config = dict(
    norm_eps=1e-05,
    positions='learned',
    optimizer='muon_variant',
    learning_rate=0.00757,
    beta1=0.95,
    lr_head=0.00763,
    max_grad_norm=0.5,
    schedule='wsd',
    doc_mask=False,
    max_steps=3133,
    dataset='wikipedia_en',
)
MLP neurons of a small language model. Each row is named by its layer, matrix (up: input weights) and neuron, and shows model dimensions 32-127. Each number is 128 + 32 x the weight over its row's rms, rounded and kept within 0 to 255. Numbers have three digits each.
Before each neuron's rows, "fires after" lists the tokens most often just before its 100 highest values on Wikipedia text that the model never trained on.

fires after: " M", " m", " Best", " Olymp"
L4.up352:082056098105145161154123119068151133116134120144099181161185102121142120114146142166137140085103123101158108096112124125097117174139085134149151099129151116154090181185131141190132185177079112058102082133136144066130093152082112136078148135138138099110114116130083060153143171182061156120

fires after: " w", " l", "|", "-", " sh", "=="
L4.up126:113112148186181101137191109156132116201104096077100174114146168130098119124094110064141132035087100131134072111168178116116113111054104134146114139106103171146132135127097170093141131128145109124155066127155065220160095125134153123156147146091104097096144077114145091126148122127106166142

fires after: " m", " G", " w", " bro", " d", " g"
L5.up168:041106122157093125096141163059122113155144151151116106144104157143165135121218164125123080104138141103105109177100067139173074150125080172118155154086110172116120175207101164112140109148122127074159099152120105089154171065135149103095094183115076116128074089100096128147154138105105132134

fires after: " P", " sp", " tra", "U", " in", " S"
L6.up325:128100161126132127114164106069182125141129123124151128127155091147118095153124086110141178074091101108096135109235150126133116172146161094143111135116093150169151151162110160185097179159116125145156083081195166116155163138151168083114181138113155144138168105138203102066136174064133090122

fires after: " Gl", " Re", "r", " Mc", "n", "on"
L7.up80:118078131065157129117180097156134147142023185161115051198157179124137082138091125103128100129078135178150143135131143141125124092127136157193187107062141112126185152172205116134144124135145132095147134201077129107076144143088144158153140100121101092146084085120102172138162130128127166134

fires after: " F", " f", " %", " ent", "eat"
L6.up332:147084105155144057123088107091155192142106138148162210143135148144102113160177155147096090121139136145086108176161129136143108134163139148106146100145095125195102133174109146121187179106099130147170121174118128144159110143097149169093118151069104121081112122092059122143137173166171083090

fires after: " M", " ", "'", " Ph"
L5.up242:149120110112091175175220151131192148185083086141104154130109109088118107101140150158143164141118177112124159146144142073152131131160154138143157103151112093130110118140132099101182130073095091089104189165164092042052148139074102122109124065127173139116165141092123079131142147115175136115

fires after: " B", " M", " Mar", " Pr", " pat", " Bar"
L4.up217:139120107084089135062104138066154124194127120095138166123157092152150125103126066219161153071155133147080127129178065105164132154175118173107145064144085117120136121164154162130162115158098154172084127139121138063164135059120152135098124098131139112151096098109183105159194142124133098078

fires after: " v", " j", " fl", " f", " V", "R"
L5.up264:145224143162064172071137145125132053070185135139120068142131136112145141147166131112105159083193116139127101151121085125129129125142082127129139145093101148058127197132170103171116150174099111179135125152124152101091113057093123105131082085180137149135155158143089166153119108117148089048